Weights of a small GPT-style language model, trained from scratch on English Wikipedia: LayerNorm before each block, a variant of Adam for these matrices.
MLP neurons of a small language model. Each row is named by its layer, matrix (up: input weights) and neuron, and shows model dimensions 96-287. Each number is 128 + 32 x the weight over its row's rms, rounded and kept within 0 to 255. Numbers have three digits each.
After each neuron's rows, "fires after" lists the tokens most often just before its 100 highest values on Wikipedia text that the model never trained on.

L13.up1134:135129142135113068158115117128144121086110118144150132081131117178209165185169121147209178139228133184085131164091133129119195132115126116122115101130093099132123194112109054126089081081093121085137119146119131084105071146165135090117081176119155149117118162133090137102083118078094122169139136139077139057146128118099109110065181155076172133153115104101104105080156114097146111107142136112137108160039177166063137191137132123121122129139170122097117105180159104108118128133108103187145142156150073175131097090192145131146145135124119134136131137115166160111159125107093141142
fires after: "s", "es", " ex", "d", "re"

L21.up893:133117146085150128135172051113072048088063114141108145114152152105114107146086146111105099100134172138091155158046139171149164176137118131108137145109123094083147155075095100081058099075076163106157137150109121101066128121103185160153124189114152119145119080164162105121148072139179131114130140133140165100159110111126094162163125109164145127098136159177075154169103137134125116164168113129101160124121187094196176136086101086144158130135157119176113140112136093149147135074161180164109098201130129121136128143098103173180127174166084117109185091121152124107139148115150163116
fires after: " ", "-", " f", " F", " lo", " and"

L13.up619:144200103119133150124111131091136087148146149079119113141114097137123167169129159081118176147145122142114127139138073163121180110113091110135057107129100112112112156157129060052129088106170098117141138143117140121129148111133090154053097113130058101180078087121098110103055144031120141144163065142129169165189121113142085149098177148133111108174200172106140138171151089128135140080124131089153153097130122135071128158157139062097163143162166131184096136147134152145087092129147091219124148115118129174166099049177105089098134114158118176061110111112090093158188161107104162144
fires after: " Co", "co", "o", "s", "aff"

L13.up942:139111149102193140122100112067101079134101138172106172120133165114150127088107131175122168165131173175094062205099194090128186177108146142066152114103117098122100146155155126113182069137082140138147132119162110100081125162082123126095144142169107071137135159104133100115145122117085106173203136139139139040116155116093146167114125160062126137095117116093090118192124147172137172142099146108122127091164131144138164108095134126159111127197129162110127142160140073112149119126183132118091117154154107145072125155131150154179095118104143227102108088166105053130148119111126157190
fires after: "i", "li", "u", "vi", "di", "j"

L10.up560:152107122087139161163094129116181126120055123094128097123115146137116133103110172097155156130189084176108092078127143109105075082178117060106087118154148120152084142166116168189163136096112146163144093202144131123138109147114154179126108150113135089129069134182082198177101147108113106101178099145092124097108107148097102129153111154071157093158112104140091180157107152154131095124083106100126071105071110098087144182157106141143100095126164115142144083186172102086139106110178109154190085140109144201061126119175088146175100115144121159114109117139113180171122182176090100219
fires after: "s", "g", " S", "S", "mo"

L10.up378:201137068152189155110075105140126153128067124099131129093138108109108189101172177128135093126125117104115151119095126143084098041133204132082116143091137117117140143137112150098113072134105179145155084190103158128087081072094139107130115134125120115123164118148135100159161097187158089149144076103146128115100157121126117116122105098100125163143144124162109148139041198172129130136191113117105118145104096136101083123127101126092065069094145153109154084175099140142053123119170128112126128106111107104153129099111143139157116144154157127140120113134171124125174129158162129178
fires after: "ar", "g", "gu", "ul", "u"

L10.up1090:171100127137157090092116093150132090138056103125103186154125105079177154104160195124123206134129092204117145150105141118123152086123106108113100126139095014126151164183163135178102123149132116162117100114165104100126138125082128132016078139155083088175092123146145091120164093139087150133204103117120122148179148126140140079112156130108105083135135094150155106169081127124168110120135126116095126104103125144188111182078098074153166113137175132129151142166112121149081141112206212162124147122153065128180152107119102132154154199131098144067060110185127100159190116097157198123
fires after: "s", " S", " Russia", " g", "ch", "S"

L10.up1143:177079175142209116119190102200115130124180097094212104116144089142106162139116189113130126100133074140139093137143132072137102176137182101175113093089068148141133138170096086119131102132120100176082094099140159127095100162173081089133145161122135128150148064144158151146135126108161208140140120168164148075092162130121071165162143154128131150190105142111126156150107105089153097147166089104068164104127120184080137173138158096036095118121132155163102135097141181104077127066136144150090133160098153151194106117131128144171144190107091135127133101124131136123119085123213095168
fires after: "te", " Te", "e", "ta", " Ke"

L10.up1244:189175133182113102125132086111133134146076104152134100165158128124189158206098134121172134115148074153110143053127094140128132206135118128199158046090128125128125153175155152119126060124070153136138151216097109133117101102137219081136116089160120166143170119082129111097129140061109113119125151129147142069118157154108141112193187148100184108161094156164093100143150158118223112141123123098129108109045163093110137166144103157109155101149122085154103095098124120140121106106102112204096122118140092145088145128167156139138139111133115135081105114177171159085168116150134164133
fires after: "s", " re", " con", " S", " ", "es"

L11.up420:105158159057122086127102094166156081097144190210099093085131154139166146170102138131117136204150138206159108068097128162152135175123106154138093096102080110099145092115177094123155111089111123103110138192118116135175153084143124112132095045138110151130118111067112093074096146101108106139163180128140168100146135126118064138141160118090096089161151098159098139151149145065129148194122139108163147139098211117108107125137080104105095135111183162134108073146135161154132154095136154118159115179102107092189114123130151171120119140225138172094143145108118100113150106118130138119
fires after: " in", " re", " ", "re", " time", " pre"

L13.up684:129178116161114158112113122126157108166095136141171087157053094113155139108128127140147043119131134142133091156117134122151118175154120132127080134115124117178131143166115145110126128162149141148145128096121067150088156098083165119092086159129093079102160156164132116045067105032109125144125129221106103150137112105154160120128117176092066124141121125128152116127116193112124093178133098071115102100112159156174165148124115134062132122142112139132093107117145127122177140099067119167142169138120131153128108146123113139195153153115053177143250103164143103169127135114103157136
fires after: "s", " Me", "I", ".", "mo", " Sh"

L10.up732:141104151097132125155162155137157075174173120171142096076100137148093102140153182165111067157117133165155144138090119134139161113104137083194111087121148166107077099107081086123086108113125137130121114147164093146091112154116165169185087143101153133125093136147098139125082136162119071114170139184116177101123145133168111127154067101098131219119156175184077138149129106075117114141138076133164104135113123101061135137123116061127080135106163064125141102180171141084107139108145145123143115157087107057138140104117117088135167121123100096149201053093146157136132129081119146165
fires after: "h", "ar", "har", " B", "ha", " Har"

L11.up313:130124157132091077144096153211160127101076113147169085100065136080158122145136137131197146148127130172139121131132132133178175178134154126081127097153109134096181145082148079156123099119094124162088126135142150130087100151096186067182102110148145137134132142115164099120053157128110075132154142152188169099168117103097125135071195120062161155112176086170128158172136115136110084081136135078180064082116148140099090156068124115103068119098094105161138119147126141129134186118093126133087138155090116152146105129176099171167117121163108108146121107097107110151081159130069121123
fires after: "d", "th", "ef", "s"

L11.up1016:186105137118154164139138125097144113084069172136139116097203114130113196155128147093164133112115124068118118100124080141134114064150149106126143099099152090131105150060106137098146129133126107173177102168129135124096084128105129189101116099175125149173133099175133133140073146122119104128146145111101089136177152123179072167134103135153107127179182154135141145081105133117124155142131080050150068130061091101083163161143123132106071100097172181149159077183126136130158117167122096111136123146066110108112141139164154119123106141147139081056173156106084118155172129194143161132
fires after: "r", "t", "s", "ing", "g", "u"

L10.up1258:158193131098094105140144116132083095084168137170130080118119154128204161176109180145139078124152083174136166133154122168121193143048148081180150087093118055143125158126164124061044082098099119095110144121142130090121127116142187065172210183186120122102159129104164050123111093111131088110081143129121138118185193129159160130118143113116138139127151091168123101123115121125146152126176047089168090179107115119097139101116096091083131104108172152112138082134107168131115143107120136156186131121070144074181127083126139112137171159207105158117180144158158120116134098074123199124
fires after: "′", "q", " in", "°", " ", "T"

L10.up751:142093050092131146081139078124132085107106146119089147104121099101119177166113203124115190148099082120087115143183122120142180152147129091165098091118088119114120115099120129097137098095064115159167072155090141100138127111121099161042090151184069152110132109107171090110093130085157174127164126140107192110192077146128102147091150115110111126103150132107143162092061146122191122152084080094079118137147122125107114169093139138153079108106149104129131054132188156178095137094080146182104144168136075181135185135177105113209094151122055137082164118158130072159150129186134160153
fires after: "s", "S", "ci"

L11.up548:132113107140125063128113102209110084129131152145129164104125069117117094158084133096107192118161077158151127122136121109152147188129146124127147117131070173115129094127160143127187129096104101124101102140104134099056189098070109136060113152141112152172108123065090093094143181135103116156087086151122148100161091084162062111104187083141092135122210169139116141074114134109143115126165108071124158176137172143146130097150082102113164140063161153084147145119189097177097127138137194146131123105147080119120167078150153120125131137149137126123177109209104111183117110161136144157
fires after: "s", "History", " di", " his", " qu"

L13.up257:232126132131176125132138074135134104157148084086179131091111149123132137157158124155205099130133160151180098135106144151122127168126108139172161080150025115137112185122120103076156106124127166119105116099089112114096146150124145128096130179128106114139124140114132116071069097130177096086134093130136204126132118111164104255159134178137116116140134098141056123075140129098176090145083125060120126064089116233110126132153136106138104135123109117125104107150180129150147135116115165161142121180102128180133074159160134085153161086082121170128146110167040084141159108172147146158
fires after: ".", " h", "I", "\n", "f"

L18.up80:147094146170157112172110147090169120159103129121163144081122148126102169195110172056158207136098083096116139109120113142108174132146109099152133121103139158141138188117116145108095073131130160082123137120121159122072078114141115116131102106124164098151105149106156096166062137103168109139162105162085162143141072137162116132100167140123120187128131098169103165113118131105187098114111181087196144122108140088118102191094140122106098082127149100119135124142115082142152198126137103201149117175112158132123131120118125101141116117130106130149106100122083131231142103143125232147
fires after: " ", " |", "-", " h"

L10.up136:147158194103114069117119156140158094094087118139145109124120101126174079085147091129151088104137110169114143161152056087150133131098166079116138117086074116099143165137132101075108065103153136081117131148136104107094136129131123127104122142202110133130121104049147084101100079121126119113119143125149114176186147153145144141061171117066146091138132122154078121139154072110190133114169114129145138158122114096090105131132155103109092159121175134137124132107123102088144146123118125178130127093129151092170122040149182174151175132127145165109119121127089114142119081051157209196
fires after: "s", " S", " ", "es", " Sa", " in"

L10.up280:107099133152174106123082125118087129217092093154174130109097135110165115127146116131137187160131143131054142125129148095113139107118149158121090073102115151088091143143148166111149142092126138147139066193101126115108156166040166121069088125142124118100111134128184147058113118161161135151190154132164131121131137097064152156163152189144064140106126083163117208123151115199202162172119078155143150134157124123136135152134190115105070122156108133132116107131132072133148146101106148079147066146149123118072110137169150151194173180171142163165116118123144180155184104094117144178
fires after: "di", "li", "hi", "ni", " Ka", "bi"

L10.up907:106106086076113137101106107152139108061108113063144162136141109112177121195072176119219097135167097183109112128143095119069121122111149059137110123173117101113124121179162125109119154069115209148150152198120121103119077116138183149116089138163124150044086163100146161104090134133126101150150082180092164069139091213120114113131155140086145133169136134225101157147108177119132114141132124079084085136158149167134159106121119145104131123100126137139115098115147103145137149149115120127174134148099144200126152167158066138108091136121062078132179115151138120112134135150143172112
fires after: "s", " g", " w", " qu", " f", "W"

L13.up162:155101106105131148147130132140070107134136124124148140097104105068187085109160160051152166113200120139095088168147100150140138146084153085129122115192163090104145135127140137103087076126107119120180095162131118072094168101121105191149101123146125174092084139157115106119048112118081191102158084122117136122168150122177094100118208156116103114159108114127146116125041200154118133096102099094125127134097105169112155119117101062137128139140185166119122155156084151138154149087144126166194154168124111130121147078192100103162182165157140141066153137203074107153190137160117165122
fires after: "s", " S", "ut", "out", "S", "t"

L13.up513:125094109116134110115087128179116080150104140097157095147086137173185099190118171129185115135163103219130102116114102140147133137184119159107071130100163128181170152154077067094137105106153142140156137153092142104108158150110165194073078145165084104103124053153114100160144120089158134141146115181086184086173073112175073136161171152127083088179096164172118138149088137133119126116088119110090098090156126152161167146096070155126143148171161142154108111111117112115194190059097195125127133108113087133151138076135134105136174129104088154083121116127138119160171120146129126177
fires after: "s", "S", "out", "us", "."

L18.up947:134087102081091093093098155114096096111082129108126161093125081104175123154146117096182124139169100122109159108132084113147171160113132060126096090150120123108116138145121152116084114093179209149118126156143145105060099078138107130179114137154116125135100144095131152122113176102160125186121094182152136086140084134126116158112195143095071103106152153164089165150184166107166080150140100098139141137117125158135106111123125113101128130140148139223146101124131097171149087027132129144137107143145120132126119150149103157128152166165158109041173043147170142089179152105132116113
fires after: "s", " ", "\n", " f"

L10.up953:163137117093188045093103103140166132138101107137114174151121135140167140190144157102110139134188103116100174146152140102119151128129221118127083122112081172146147220125145130118196120085115166141132096143136179102113093167077067128121134158162149110082122088116159115128148147170126133100192133125140106172180118114127153112097140185039122118105167106104063165134099124110160106151161092108145119154147153194155117138125127150129063109128137139126150133097135095155106132105140089216125097103130080125145144122187129106155138160170108146132112149145150105148218117183128123199
fires after: "ci", "ni", "is", " ", "na", "io"

L13.up511:118093129082132126144118164086096116130130182123153192069121071175092127146130138114118135135100163088119132140096107095175191186139096083141076155154109160145125155077029114059159089118127229124085117124170117114061143071129114112139132157166135082147170087116147092133139152126147123107152096158181190117150109143142121168093100179105158132145099098185103115111104106106138097108163174084136166104075177094144125093082135137074109104096164119164143083119122168133100173105133112102136110150165130130121141085118121149113127137142086113087122142120108159168172129116106170128
fires after: " a", ".", " A", "-", " in", " "

L10.up967:147113154071156166138149167098132098138188140196135201088124155118105109145078161146086144104179126169084104149067124090077140126149176141100087155071084095074062146076129125144121072101089158123059117168203107123057117119139127143108183173139162099103118106124101133121084117133134032094189143175109170107106147197135096143155100116131112145122111153139117167170175114144144131167093116176140139085144113201078134171108110108134086119077148120157121136154195179134135098134177150094075100125099077089171061133155160063131203105146168144147097112089117107128152181084104109159
fires after: "l", "ar", "i", "ra", "ie", "ha"